config.toml
norm_place = "pre"
init_std_o = 0.0149
optimizer = "adamw"
lr = 0.00188
decay_shape = "linear"
batch_tokens = 8192
MLP neurons of a small language model. Each row is named by its layer, matrix (gate and up: input weights; down: output weights) and neuron, and shows model dimensions 16-111. Each number is 500 + 40 x the weight over its row's rms, rounded and kept within 0 to 999. Numbers have three digits each. A neuron's up and down rows have the sign that makes its largest values positive.
After each neuron's rows, "fires on" lists the tokens most often at its 100 highest values on Wikipedia text that the model never trained on.

L6.gate206:527531517435547516511485527500475544535518530552495531531557480563486456506475496505488544499586512527512536480444491521520567530565465580510505432511511564439515565512449442490542467531465462571474489513449515486537464394386467445436489477530538506515486522529531455497492587539507473410
L6.up206:480463510439488494480512525561575570499531477545490538432561384488496468444493560465502397442527453559487457551437449486534512502473486498452527477519510533421528460495518532536519480515480481553526523468470529490521542472525506531483503494507523511496527509545503513528508516511534503449
L6.down206:497465553490444473464438470496512594532530514521443478427496428485501498535478511529475433464460553465501454464492423381486488443453510524443446463558523493517463462539555498481548498503511471480493395470504478473519434503509498585525470557508412505531484510439545532488537476437537508519
fires on: "1", "m", "us", "im", "f", "t"

L3.gate277:494479542575535512502477468450498556544436492513486454480490534526539452516494497499518573469544519485530503479577415444435569463513532537487454535443492453507503457504497488534512526507519545447505440426471523548499492492417468378496577531512501527438547433456489457536582510429481516483
L3.up277:444556507499487442504553568444488484512472508447575487518507501530487466516514506483529530395466552488422530572483462444475531531544571552506441538505476457458520476480493458527487429504479603461471542492499550562552486500533489492418484516475461458576542487504508534460503545532514484541
L3.down277:559503563551526498523451524473551469525479532520506549456514562525479528502476448484561528522568438560511569466530541453489535491438419438499515507595425534478494538499494525462512522428447484499492583464492484500501560458535480479525519537532485449463519529457522482452468494504460514478
fires on: " ar", " Jul", "ailed", "as"

L5.gate334:470453486465563477421585496499463525511491498507518509462522496533490485525503448457533458438415558562489495441497513451444556482511535559481529506442483502504556525471443550558452533551475529501514517513513565481554500478531545448494519559467513532497469497504523478471514552598470468500
L5.up334:487463410494512496439522515492549466388615522480499502492521457536562535507463525465472498523429488502507521522505508483467484485463539503518530598474495549565546512539533539518539485455473526462505553563598558492508479535483497457546491537460459420510503405573493512445497484484483554445
L5.down334:516481456502486463521532507577492464508514464523481551379507491497610419513449554564517463472521523419471616471477511516401537442530503422496471480438505462462497526504508583502484531549399550465502463482537516473503494530508465548512538568496582520493464560448521528519485501554554491460
fires on: "ill", "all", "ave", "ust", "ann", "ell"

L5.gate309:545431510437548479532486462472485481546517543569495556553506538526471456533565583492541534469462504527541533509516579473486525529425411498506487504569531483520489514497461574520516436477485471490521476423459546569551517528391512448493596539460430461495468532557533449472510489499574465494
L5.up309:426465438581510583524523538528464455523582505414524459538510476523521487504492595489488523477472454526500515481452472467452486558517539488535463544504494518554423497488494540459484458491468497444467537485540512462542529528497475510561522507530484477472509404532478533425541491495514448552
L5.down309:509564505435405518502361471495489467476543526486524523505495465433488479464510534549583438497483450586465548581471530489501500434525508406502478454482482498477478548450501574481519530488474472427482482529531481494491498486536436546600519487494545469551449510543507547542580472527491551475
fires on: " United States", " China", " Canada", " Australia", "ones"

L3.gate386:526477588494493550554525493517479537459466451582538578482458437451505535447511508560530516531518468439505471529479452490454556437537477533441524472514488555507505410603481492522522508503559479445461477473512526533541489479522503508564485481505534495512563534409522527453486528506559585495
L3.up386:508542486486544514532590469495482512518473427551515504467450517492473501501515591550433490530536540444511536512477446446532523477524474509513522493531491453522507463558488510504463571459479532418482529526584548505589551479529454505610536485475576520520503516439550482467553470494531487509
L3.down386:504515649570429459465539467503530505441512502522513607526466483491459528502489460567512489524500476490513461511502477512500501513485463572459502463492480514520479483513466483455517486639482503499454523505513419473515480528490495496503491529532475533439546429350520488555457468507449470551
fires on: " | ", ", "

L7.gate285:491531509483545476395479547521531513466454499511459583468525498539547490499498516499455480476497591479502557485595450467490555548512565528477561534490511483448485459395521507491460548552526510483480505504514567488502454368473518369483488456467497513486457590471539510498503497592438503513
L7.up285:505493485501560515496541570482524423478521421484493505452523514552497532453452559547427486471431477461434539476439476567506414579459519540498572554578502474486530506534489455476473574495508503478475469437484544508488537449397428562529558524484435479503551516568493524495566540549564498486
L7.down285:518470483548501495473490566511531552518490509484462489505461540486501552536438487469515496508499560500523522379523516488493505468528503474531468577450520482539561448541435475442449398555541499458542484492453445518506528536507424491492427527523493535460449509458561480489481483541499507491
fires on: "all", " Turn", "alk", "ry", "ell", "ack"

L6.gate205:506491480529563484492489545440489591531474531586626510530510530525461482503512510514481517487520566495432541479482556490541518518503504539533535495518486491483503473484495526605430535516500524591521505416526535496518495488508570513513494485529512541484469583484501457506530558519454482493
L6.up205:454469445518492562461517558487493498490486537453572534598476477445578539544555543518533484499550469437520526504500556500524475513470541502519570483509511476483453504507483526456406529511515511452533452466427523503435480454504460567471503471487481585451476506471519513424422539554528541478
L6.down205:504459505492441492519390570456430529512579494460474486487578516510485578511465475507520483514477469449454531506454519389466454464515537438450518514584540463508539440491470576511530488532511487541485532566553512462522491527461517480546546522509493496519533487527581427428510538473536527484
fires on: "or", "im", "ime", "ain", "um", "et"

L5.gate191:562457519489521566501514459499475500525526538528497466537494539531517476517587530528501581519508497517555519504521562449450513529495597525493502551546488482503484479473451539539469487479495443530530454435507516521431610486470517485481541462464475469495516541516538444525438465459513465447
L5.up191:446517509494507537529531533465507453530549405481490449541448459510534511530490507527488569562470563511420498463459466489580471480462547466530573526403500574492465442546514539557533432497516530514471475509507462535516496510511463448485565494459596543468489507463507604471440452516463519526
L5.down191:470477548525501451475434561514525480534520499467520528539532466510529509498563522516468475479532458454465573472528453537437551557516448448485539498488439513504566510519559554484496481402598517496572512528486500502457496462514479533487535490527501499495443518520479491472489554540439521499
fires on: "er", " football", "et", "in", "an"

L6.gate210:500507515426557484514517470507489517526507563506476473463528470533469465423504517549436459550506429545512417463537503461499461534550468525469577495499449562492492477473471538519430464543493505506517459541489501491488500399518539434480495548480528488489472554431534522549496539564471471475
L6.up210:588514496461436511448516461555522488505515483600522500497543446452482454464423507473514474481522546483602491550457492602593492450534505537548509494483521469519531450461557487504542508498449463557496498521517521516475466457495525518542464492520545523525516562526442453493498505507496522457
L6.down210:531583509446485479497531491530471490506516561503495490495506482431471461510478567509521505507516525517528357476447492436564445481478473539507478499489436475534529527478467492416478540585551514469530474473557452483462498520395413525493512524471474494516499461482535465535525506399535470538
fires on: "c", "t", "r", "m", "b", "n"

L6.gate445:549455526465519511585478397454516496485515433470439504586468525420463536514513566522523504479530531489531512493531498484457490495478515541461599497547429473489543502551469548528492464535547482570464520416546497523434429476521522582516555550464553516445514533489481456522508509488469399478
L6.up445:497488502510531552477503510476534435548488521435541481524577433451563490522527522544593444478447515532501502532507475450525422528431511487485501471476491513440501477495529592536440478508513490493535449476513476492540566472535461588501432526486515541525424492492459576516532510510459472504
L6.down445:438447517464454433465433481526473516532465558490552516490544503504503543468544486470484468501506462494491520525534504482474455438547558410461440430447524558466514443588530519443532507530558446471521510516498563462586506474485412461514525440513460511540453521477430428491532518446519566463
fires on: "er", "et", "or", "us", "out"

L2.gate284:479545533409548574440476477526474585465444511531567483511540461513409492517532507556529513516562431518533470545475458476484405507543484564576520478561505584481474519545538555532516457501514542562515539494525599523468508507460487513479476573510458553528463528466498531398508540489554516487
L2.up284:450551472427496522415491486506479548511475548531589427489547543524423538508512494555521511518500482476584466523468525482504514522432490433499566471583529581450529572496507494523529442433443529545474560479502470489408505588549531573468458536474487504450471503547496515451468529494528484444
L2.down284:445462512475521469461520465521504511498456547510503487457514537488542524520571513488533471476444531447450501524525523457492578581484429483513427534469479530456537509522583479432458484518456544495461541574467492539479468483524517488487473482537515516454513444471435525451472530495503501473
fires on: "/", "–"

L4.gate70:540460544495530519576482463531506558521485512582548486487534442500494515486509503541507516501471503561498461535524537529504529481547468517460522531539413545485447546558497503566552489511527424434490549463543482553519499500403454543552550562502456482520519563532484456452553503484450509480
L4.up70:505389449565506487582508549459453461456499523511505499482497510464511489548496536556459565513510517515529543455487570490423452523544529476524512501551523455469474537500476473481437498537501508396538574488491478545595505534499474523521544488499411470518516565549436506444498498437562458553
L4.down70:479513493491481494501401529484495466481612591486497461433489493477448473515578546567559493521527527467503561502487499505548421481466487470497480517469445504545455521543480498522450554495484542451500463537471564531543508514456491487597460482485409466522509468598515512520573492502556499458
fires on: " China", " Germany", " Europe", " France", " Kore", " Canada"

L2.gate407:592515478464602498516484480467534526467468468545507507528540465514515453481519485486500509437477543602507539511489458534508469552537551518476537505548503463440487500494469492486503586586491553530519605572485532576514496411457528491555434563543468548541457559515500513467538534542448431481
L2.up407:518464490519504469521533562513472486464530500499545553445483483530536429513497413462511548445464510497520463475486487594532498561456567492470467476549531536373484490515454499477524513481484467496450523478480504553551536499528459447467482460520546531542510476471492534461526512535581486563
L2.down407:471523435583455518537514476494554501535545533452468575473475515564504501484496476428540537503469450495499509474535487478490503537467575419444462556444522501471524536507573493434460480531484510555465545498534468422489423550507529528525508421564573569523499449556506497533482553500524469477
fires on: "at", " Hot", " My", "y", " my", "and"

L10.gate216:561528521445483515480480427538441488455489494443458508534499496563432517495549518452499482434551483468487489519499501491484481495457488511492507511515393554415539483492513522565457492452613553520531440429545560483562626521523498484443471550465458433525526535525489476526476480485427435488
L10.up216:502523491503531518459473482499410530481582505520488480525482539558470483472486474462488526543470477446469404527528545448501475471515513458498537396552521458492521504444487497557489524500472590556501472476467507482535515531522563478461437578455451579460509490531496497476483484494484437516
L10.down216:404533526441457473492567527516527553558479444543517543552492453448537458530495552482463460520515548501527533527497488500499541436519509393549392537462449481527482480532493467504470505531570497427453555454543521546520493501404460551487521469565482522522463456519454520507453485462499603501
fires on: "i", "o", "e", "a", "en"

L7.gate397:492557496522566495488442405471497477521504483551507558465502496493525478445558471537542503511480465512506445555562542527509523444544526488474529475463544490487452475485521576552423539523581497513531469454552508533521520475537551540517513559482519536457471484465454401419586488536414402564
L7.up397:436505564461480474506463514433540488503545472509415508567507534467449517579510485515533469518522489480480535534512493493462541508498476500495483482434514488482498502480463542509441473491539537473434490510496461529549559448497510528463496560571650518475462515415547460497554498521489492487
L7.down397:526529497500487450561503533432468589491520539520464490498498474534562468535479492403500497511512446451418463503462586490534483519535492541504543487492539485500496518487466535508568456565470509561555604529483461495496435574505552504478487488550464526550514470485505460482458495589490486473
fires on: "is", "s", "it", "i", "iz", "n"

L7.gate408:485516543536580461577469506485534526520515506480591498468473542609503468531492462486422590478503500550525463484493500480433469461484531531496443548527415522418477563437437525512506512507494485515523494414495524518420491486493507557481529527484522532531458505512480404606490498546501510534
L7.up408:479532473499524604556499537431518528542475468441580419440551523515530585536488520480465469453467485470538447567474464402503534531481476539502444500555467530437535459508541553514431502490490491457524477428522501478498475503541478485487518524392590486539521504490469469498495448545549475532
L7.down408:506465545511401434484478528536578521465473509470516483507466573530488538474496501500491541523527556511449455555476488487494523475500457515473492454558518646468534528421464467562539531497470516469419531423469461521443497533565508506470459555532491462478507499486535567472497483506483492542
fires on: " ar", "ter", "op", "igh", "as"

L4.gate222:468562551471539528436461529437450501460540507519528521542462494590558455475508537503548488470545479480557473530514502524549499507524520535528494463483484613493503520497537502575454432468545484480479416465487518565514498472505453448487485511562489512469447472469508417524587532526469482560
L4.up222:460528484473488472537477538462463508457464437480514462567544451484536441474517457533564477507448523470415439589455485434468532497485528577441500447486571455544497543503506528538491532482501523537497491582555553527548466473446439599466494569458493532528514529519475433446546467485466483469
L4.down222:498568488393432474441510578521512508497433448531459549509576447437523440507528442424525504553527506467474438562479494461491506440507500484466449460462520515508478503439566570495449472537480559504492493527543469510507452481506450449427417530539592513477483504503474484523496487476517480504
fires on: "\"", "i", "it", "is", "ar", "a"

L3.gate195:484535466484524519483446452457472537443483452473498530505495585443518445464469498544548460523552492541559471530581523442451511456506583552536504503517482469449477519482584530467530508507539499457532540423471554476519474478540488506497415509470480496455457457556504469455495539472492456470
L3.up195:529515505547500467578511521481481530528514399506392544490482519525558456623502483501440506454549505460428555491488488448499447517524518521535511499542529483466486491480474479530510513552481471527468516465525527510511532552524544577529509560474528451576468493469564407580458489504433505546
L3.down195:545457604478409551546447445544479516474485439565420579491431514515499432468546522458556517492533470471455507547466508480484455505492480528452464540454465527531494531479547563455511463516571495486498574476543548473534501469538486486564392464536488514445478536476555517541536450487536491469
fires on: "ak", "isl", "per", "ach", "ord", "r."

L2.gate424:487525537406557433556520509484439574534468475521490538517485512465434530478502502516485509491501489488577485553465428500483484455577511575483493456523509565502491539571508544505515526471484532529538492504519516482524487539503541491520451555449509542483493519458540525381580541514570504421
L2.up424:522515487478510513543515446514481506553516523485561519558416493466451473494516505541497443535481498454544503497405465478584449411581577531504553464476550504564574422573457514522535570501514466542482483467546499485467498517488570455520496485462491600493558537424499412409527507499543508530
L2.down424:510495564504433544474575470509522460403559449538473588540518430467457542499501495525498504530466515488540519487466505460548528512526491518473502505457491476521491473523476517497541521616471519473436526433551480496492506513490492506563473495588475507474487493302460489455508461516508531526
fires on: " | "